Part of a small language model's weights.
Size: 11 layers, width 256, vocabulary 2048.
Architecture: LayerNorm before each block, learned positions, biases.
Training: a variant of Adam for these matrices, 333M tokens, 5085 steps.
MLP neurons of a small language model. Each row is named by its layer, matrix (down: output weights) and neuron, and shows model dimensions 128-255. Each number is 500 + 50 x the weight over its row's rms, rounded and kept within 0 to 999. Numbers have three digits each.
A block is one neuron, or neurons of one layer that tend to fire together. After each block is what it responds to, as a language model described it from the Wikipedia text at the highest values.

L4.down98:456447503522517508420447486411460585512494464492477539459473553455515517500518497511556479506448514481482557471520577540504465534389414502520470485484423505515453466546506562503506412522525470501559547495601478548534512562556510499493460506491434495531577541501449311499529470459489732458540500539473536539534543542531418429574546434591575412477440499453461510484555491536465497462520
L4.down137:497556443503529521540525467478454535509463429530468519542488564534468450541478451431532489500515468545497512410464520482419588420576455428418476478559522523552455485490496479485520566562520508576483589406508473454578521453452405470434593539400596487494504458469468573490460472531490550574437494502381512507575473575449534520489476507466428508507408553432439477568499372534478486566509
L4.down265:512553502428412525539550562494415468459556392526519499435541502587486562541515437588584541567529424503517468495531501534508493583487547551524506427481484552462520368544522526481505505487450544477404450565480480567482399460505411516527557461548548505511582527539467421505481406522427613369535488523519537451554489591455384430541461442521554508403533524501541488497560502368535490514470
L4.down324:548499408502514589541515383566492554521531533538560488470502515517531537475503518568543580546488508437444516487487551562545472470497531483593465553473508484491509481501549400469451429414454489561487496470391535511545399496432471491580548531422560482467500579523556575516495404479524513390521581529452587519478503458363469536388464459482504532537538473497516475398433402466529541506523
L4.down396:511510444517547595517445462535483490520531494470624505638491508522537558490515498416576554523550535525521515540450500494618477500543424435514522480468462519533527464548507476500417445577644506495535464467409495488445508467454484495539546553510485488426471521499561406459447503458517600521411461516506525473444492456467565428439531511545501476547535381475522400479575492469516402473515
L4.down453:443451489535495474552478382522539495482470485465413583543564469536613473521372476483592486532472502513569456538501524466516560448518512523472528463581584565415486518535577461384456490506486466527552555549435438453562522543517543443527425483538529577612546569542454590516501511508483546519565514455468428496413477455444529461463517455458390552495480451542495533570523451508549537505498
L4.down587:476480524507499473521484454506544508544538515476535533491511600473496521482497409496461487523541479516496505450461456517513499502297426484519500484510497473501459504502522432494487517483487509551463497497543525575518435434476620478464500464443490489539522545458497111538474524530496895535522510486479507514520516516445491632472518545490521514457479493491498488485467461546504495541548
L4.down656:529470341468521506504399571485492448427476479470521524513469476477488602533374489482558592431453417648537520556477471463520456519471518473457482502518582543465487426576544548504554542570521485553455401579513452456498519531466512469492534584484525500470543524455478320529496461472434702506458601393512481482499482571425487445446508401542475373450475470531475598479567577502535522533476
Coordinating conjunctions and heading markers. Fires on "and" (sometimes "or", "but") joining the last item of a list or clause, as in "historian and diplomat" or "1991 and 2008", and on closing "==" of section headings.

L3.down48:465459611530514492554471510453530507471571612490512485493481571473422517476488598539450467503499378531510493571524473534557486556494444500400488545408530454563573554433631460421462511461495553529498507415554493491417495468476511499600375449566520482403445457499594497486538563405456514515545502432496542529583561467594419509522535458500564531541397506604506460554529414481456511518576
L3.down51:518552458478448533451549533499448460444532549514607497517519454484558401555529470496504603457477583515439498582561492602461494628545495582446429486532520520420547547495622525526527434526458481481477487410522529474510575517477455556483477473550449423546506544556574513517505534459445475521531449491492441524537542522380475460466475514563544481548443487424507565641508438490550539374445
L3.down154:488549546454536523516507481480463434474548473459558522474532465475512558464519518473487471514421482398481579458470489494483504465567468509479505598450606542482530591530599428401511644507547490461439415503488463461435408512506529478473536537477555432539446531476558417549487591616490449515506399509512566603499492574529455448472499469527483472474475528525421443514590454436468541537490
L3.down512:462530446488536437574478434516565503517564478436497480467382531439480502486455573423565571473498577503489500638517455519446505579545492450495514510462529458550530469454538452487498513576535563514578517556490458526463443439447587497559458549416502505441528486501476487540412476574588493481527421376501526594467472522571429467460541537379475521461497486518535537505516565478443447571427
L3.down889:610474501612474471482534481450445495465504446503552479486521480455463470538470534522557535458549445515547430474500543469457453504534526601386411567610519626520571395463552466504384531534459469504470565533483648456442615523471462494565549457540544527519562478542516511487455431572569510491459531576549520540523482479454594506523554540400509468455502490421572564582459523490545485624540
L3.down910:471497518457418459585522570591549525433336555531549516570523515538516511544576530449461521482582476510481426612609518506438509534522409461500498449498479450528528452484477463510551506548481453442480465463448487542446435438428472511486548543595524489539480502484548416554457435504526539450506464471518505509550441617474617474494492572561595512480503554481477501620475548505458602529495
L3.down952:516510539445491529486488545493621524363460474520597495493562510415581450494491546443532406403585457508490481356528451427547507531510454555489553540486375554541530497499579527527517525579464505464497514480480567495393466465541559449579562462496582465500403492517470504435521430518502489548494604478455543476566492513551579517546496505530453549464497482468580524509499602485454491510457
L3.down953:480559482493446558551547491500489516458547553517572498542502514552417486512439512377472467529488471589519415450592533485532529443475502580587434419491573557427537486427540506462507489500496412478535504521508484436372491560526459514495525527423451458563437526531513422542472496472486531469540478481477515403510444541415498553486518572508435524489492438467412584548516390520534500471423
Word-final suffix pieces. Final word-piece completing a word split by the tokenizer, especially -le and -s endings, as in litt-le, coup-le, attack-s, Seatt-le.

L3.down56:542530509470491404466434419501451503502441466549416541509404501461582480520477489459478552477356497538465410408425569510461546486453490415498526534507499427550550502567548566467481520491439524477442542456435557536501428480519526544518630459434633468455516580449506578519526511501577425496467517460570528511563449543522555551515458476542523489624542398432456575546456516532549471541505
L3.down157:474460528526461509419531562504383490515580518480581575548474524482574471620531571487567546404580429530498439483528483515515530496467494572566491462455505492482483402441525547501370445487455512475363499521397453480560516504482470515543494539466531497569488428479544544475520472519531460475619539494515605583406514644522525447589460613557461503488501453492452575466534487532537489468539
L3.down234:454474469492537461511526550541465551464549450517495415448525470539545510480525418408452585442475536480588574463421464561503525465536534454590446462527567557535507536576545502398543578477432532557520449468612482614474496509473443489510501536513449483471473409488481595435524525522454497562460456577493559601526527447470546538472516439490519540435592507476585470503398473495467538442518
L3.down600:513522575542431552548560515527482433448507415501499548555508462529517420461501537540517490517521552510422533401552532503500418463355485486455504547591537565484498479479501530506550439434504479527553473489488491585399445534481517565550531479455463576492622608496484567452497554411468446518577484484406565497546452495496448512546495522514467489429501539514533546557509471455554515471472
L3.down633:497432456533551468505452473576478555427486502571451495565541517505465556512521615438549485504531455437613485434576547513447444491446507465494459530563499617559504421505556421509508532475541420411479505602544482481466556506516434485473568481563545466490448530472533412598504537570507405492518484428498514451520479511443524504618547455574445551470432536541524487518484530466521413499450
L3.down710:433434473525425525539407501511456453480429619495561501435581483340514440481486565488588445448503485529499467530430383501398469486576535437523477520426503459506492491546483472459471504571536546622552428581431523509486535594377561499598402500488454454464496458489483522464515407519457528552414531448513540647503520464534570515503524477412471506522520469502504501459444469507471524515510
L3.down902:468459527516533450497485590511456505443555554436518481534476581485534484469467553451527515466524406408458586378492528554495471496505536581499518564471507555576613376413509516573571410444472537539511551578424524485503536510531440454588494520511589500522509575434556606528555452518541433442466575584540458503463553483564495490621469467374534523571563548589450439479526528396509466504512
L3.down979:566431556517587553494438522489492544475495475453497481545451476551513529421496522531569470467511447499429514507434460499529538481538473456521467467502589524509388435571633549549506456446473470446499600497481551490484535539594547443573623465460413558534514538536476437508577543488578533398573524466572569476459412501520534491520549574528475441397463466565456546432423384588545469555477
Clause- and list-joining "and". The conjunction "and" (sometimes "but", "or", a semicolon) after a comma, opening a final list item or new clause: "households, and", "showcase, and".

L4.down63:459512561448489431571506549409548425461524438539482574449541445485537484549435422504557465475469513539497487517548494463464479553530471552478500433517516447465517530552432489451544444461470497424536513485425530522423605452451527515472490479493532519451507500444471486540544462534516494501563524487431509483532634608374496408583565465465430576432534440591497474361579506469480447518374
L4.down229:496552496551473439576479397538557573508392493602451528472442555471464601523475494546528506519501433456486387471484475540501433494531478408371516454416408402527530489482505484541568524480462504449533503507498474508530436482422506470497549534417508533495535538524528534473443402589600544540376574521606517587545596521461509489429501542519523458488478370528450495495542444484498483360473
L4.down252:538450440548497462579423408486488512484470470534519479550540541498483466543470413585462547509476529470515489516528478584509540457376492439482456497546441589531516498517492434465476451465489481456542467505432486568526530517481514551460496515554464462497613477421438395486516505472562650501529551518497500547518533571548577514500464581506447486514477425517519483572461564552479422452417
L4.down351:524484615618391526531520530424520573415475528530563417540433528595430464525471525583484526541547515507467534429532517495631446484496435544512508458450538507480461507495559492551484463472403526518437517486464508473504476443440549428516441512529468509513549556579522557479476512467627519503545581481563599554491505485518613556502523478525499548571447387407508530503537571424492483450451
L4.down613:505490562522514480550511497437511411431520521462486618455590550440512540485428431534475596529526534550456467555489406508655543492468536556456472536487522559390489436569425504504495451468584439494392461452496390498577515518468517553539512528540468504526477448495472469498490483525559548449484522472436556476472405547378521450500566563565550464524515444533572598492530443539518538448475
L4.down620:459478404487477531458463477564503447467441450579563479545511481447541533488462540461571405501552454469506499435525544572497517536638534469512532503484461527403513582599453584519435494480488462411522509456488485573518506453527516472501461475373486414528473506564467551466515402483601520423506571520580515542469451397543577472583470535501509510542476546618504439584570504415470487433473
L4.down848:548474466531463601551459524496488560541530587409549521525455512576399485495535361495509483524644512503487496484519537468554519443525547466409545577587495455544490495476524498405521501502505369375502400432517382560496610493471508550552462559542539566447565539465517496558492511507488506493543491412516500478584525448532551499517513424472500474473472485504510450417512536439532536551521
L4.down977:502536416552504523544499445462542490569579427516459556425517501521444488511448476493496509547533477521513486551555563476434522536437593473430510508561461493478483618551594488461442569470520484370469453464578467532526426484459480460460521491542516516494499522427492507498495519491467477537526581560525514560555528525427484457561492440510488541559492458458489539522539487538495497486477
Mid-word fragments after split onset. Short vowel-bearing word pieces right after a lone initial consonant piece, such as w-ro-te, F-ra-unhofer, l-o-an, gr-ad-es.

L5.down700:539519409466581563523488536395461530540560519482505439574545453497541419510499558550534538545550498529537548502562549525493531390538428394603512455495462607413564480521540491449459462475466528542464507545435437498506585516510465553505538502489434513484488511542439527490507469511413482492467452458373525557498431537568491507499479472462486456530517509408452462661483552502483511476447
Word pieces after initial S. Second fragment of a word split into pieces, usually right after an initial S or s, as in S-at-urday, S-aint, s-om-etime; also fron-t and the 9 in 1981.

L5.down508:664391452497449469482517536572471499433516523583526520549482498487472519472498477526417498471515452524461485526480524471473481502615480488439535483525581455491537509448461567499447545461613511465519514539455510569554491433552361479582505428515491434584535554532485460515592440456461589493434485472446531487576446568484454456479631487494544513443454546481527572617524534576434521543515
Noun-completing word endings. Final subword piece that completes a multi-token noun or gerund, often before of or a comma, as in camp-us, possib-ility, cleav-age.

L3.down169:534525602453450507510466472538462439512559394567473440468388515467498511470441464517489491482503393546576445552434480617499462506563553472532420560500532481471472508555506476509445488537448478554388479567415479461493502527557542530414544516499497446477513579569449527470390479478553626454525473607496486493493496506451513433422512515526502562447411551480493518541505538526447554616440
L3.down248:488591514451468529454685530415498444494489468499536544501491454510487458525560506515537550469549517519537581485553508545528564565455555483515504475484566495403527434466556405562449490491515448441459589488512498478484521551526552469522531483475506507560505557558445534507507619451473436556473481460520540497489451468523560442549507562537529503485506454495491509621512449545482491434448
L3.down363:478543517547506528475491535555435543419463461528525496584590502391483567524422590531564556480517503460558452432542493470505552604450416563383522522480517496508381499533494492539411512472408446470501429505546549490462447445494485550461495457451556487532573486545483508580475474566497443449567497512497444554437563542508483454523505479570542471550479520541556469503504478421529550484508
L3.down642:486589450523572510487524517464435455558506452532515563445505520430533554472529556461544457485503516482507559490427666530446448520454425438517479563498555528507482533539539570499451531597389424593418415485521538476465360556616513478459521528578549499521511438569445543499472453468434542537560483532436542470452475441444544482438488422537491485508460541512480522469531591516599529436578
L3.down705:463389453565477581472539490505446521471548497460493460524467484556470541528411478551495528420505493553483549538522475476477448531489488519489443495484442603543495510425504468497483517489600435531493484523499504496534533490451543406504460514493487482423469415596527442507517542581578510427472510596412433497529461530574473582516382361411513593538473493502538509455439430564549529460544
L3.down734:410501407482453526506485449509480475442499473590485471492460484565523529520461577437542477477528539518557507578452525479466405576526438434479472430494558605521574516487463466523487447490453444423474557458425547544485556496472522453518504535560433434509510406475437482455470589410450494550496499464511549605458535480536466556548539582517528542421489523601497509497512562478347515463416
L3.down829:456523479527494419568522492525416556542499487498471451494489509453558475462490413490527407515548445578531402565444429535468571535477513443529454487511515483463454439462508571553495455419509561601501397525497514422399443459461531498534480516467347569560483551515489459629581549444560542462464529473496458507535528425538519540629502490491529512474406492574563512498517533498452566444448
L3.down1006:480451559548498613533457500498493421473509457381442551436515512466487452550613482552462459490490461552554465539487569488522414481495493405521538496584488604568422471545455460471560522546510533630394470494493489449500482555499353508487551506575538581575463531532490478576457424493477512543516627520451578508493437529548508518472481503404461505514543496481424558491531422475454459562522
Word-internal continuation pieces. Second word pieces that finish a common word after a short opening fragment like s, w, bro, such as s-old, bro-ad, w-in, res-ult.

L4.down62:510469407478449477538488510500470525472448473496536473541570577443449497555502412464504535501562567524464451381530478508497505534334465526516431505545506542574483414490563615413653505540490543448530488517486507574424509509453501420491554481508519501466486528388549278499480524492390766547513488480494508439499555504453552500454532427484504531465537526475505505548498501503535563511476
L4.down136:509444406527448482500508516566504439464540521529414523510491636554534454542474482493486555521526502449546451528515505492548525516368446509496484498494493534463477494487438524472447484470471471487534437516424552579516483557501497454479448463413487523496568447452519304539475494490426907493441469503511489532509473503509433568494469523578607531495502549527525543438446554508510525537499
L4.down447:479475473494457497449532424435520493508495619507497526513491522502431522538522428426447504472541459485567552465526531516464511463357504538484547496490392528478456488435503432427485480516540505552547496540488496491523530537473516443482501563446549440494431464516492228517448508524551874451589483535471519484534564555472480571532479525404517547516516482471484520545438511550473492456524
L4.down452:510493621532408542619582488499549470453515477512485446486517479465469543545514486486584557593428439425453501552451515501526492533585478567445541400485584494672510486536474451506542455452468436514413554449507461526496552483485526600507459459481448421477530418489456452503518506419505571517543514450494552452469511453403518454481420496591487560457514581570506476570540466410427485394496
L4.down456:556555519521506568487564460434528522433457577471470528450495457492536512502499554488487503566397439513426552493596525532516535564511535526549469443594444583453495486471621435479512541462485368524515542516440406401493600531401486486467463558592455487534509448461534457517476513508489490566534527509506542470458449508508442502565476474534563562456542463612522576546554488542462501550510
L4.down546:538456472491499492498496514518576444482517648591568420590474498424492489450487517424437530542500497540492477555458478558497489532525444456497602447477541536547516439486495510542522516478478506496459532463411364444552639548420547512576451562558582558517452514560582383464442430488530676597473482379529412473565484438461409507454524536531517460406488549484453523588431498450507576451518
L4.down550:464471438485516504454537633509491453482541369504483456543560601504502500470477562559375619443521479445466480502485469497461470478530479539558526432395492483475488490478543454478596521464427539565528458476534499560493515501465447563498464510417573472514395417509464490491503486499530641518497552472512574519447472501508494515544531481522495466481449591537500537424496497500467504414383
L4.down569:488567493573427568439597499465497483504494550541477485516490521527478542588542466488514601470490415504455438537453557447546529463436487506499547495620487490391505479551477499545578457559489549542496471404489455516565424519526468406559427498555481518543510516521483487524560551541511526480581489461502477480539400484365505561505582448550538485580437538437471533512544503465601527505448
Plural endings and headings. Plural suffixes such as -s, -ents, -ers closing a noun or decade (2020s, works, tournaments), especially in section headings, and the == marks closing them.

L5.down132:513484472535564444440530478479491460446494444474418582512399532506492518546530490438484505488468506439559459533505549509429498494410463482392375508557529484466529534492438512496520441489482528494523554490461526537510487581498376455541465470574506408511474465551473391492507478480580712478447501597576561527495497401435530480506497432527508522462461478546512547487552518524514491536444
Coordinating "and", word-internal "r". Mostly the conjunction "and" joining nouns, adjectives or clauses, as in "coal, limestone, and"; also a mid-word "r" after sh/att (shrubbery, shrimp, attracts).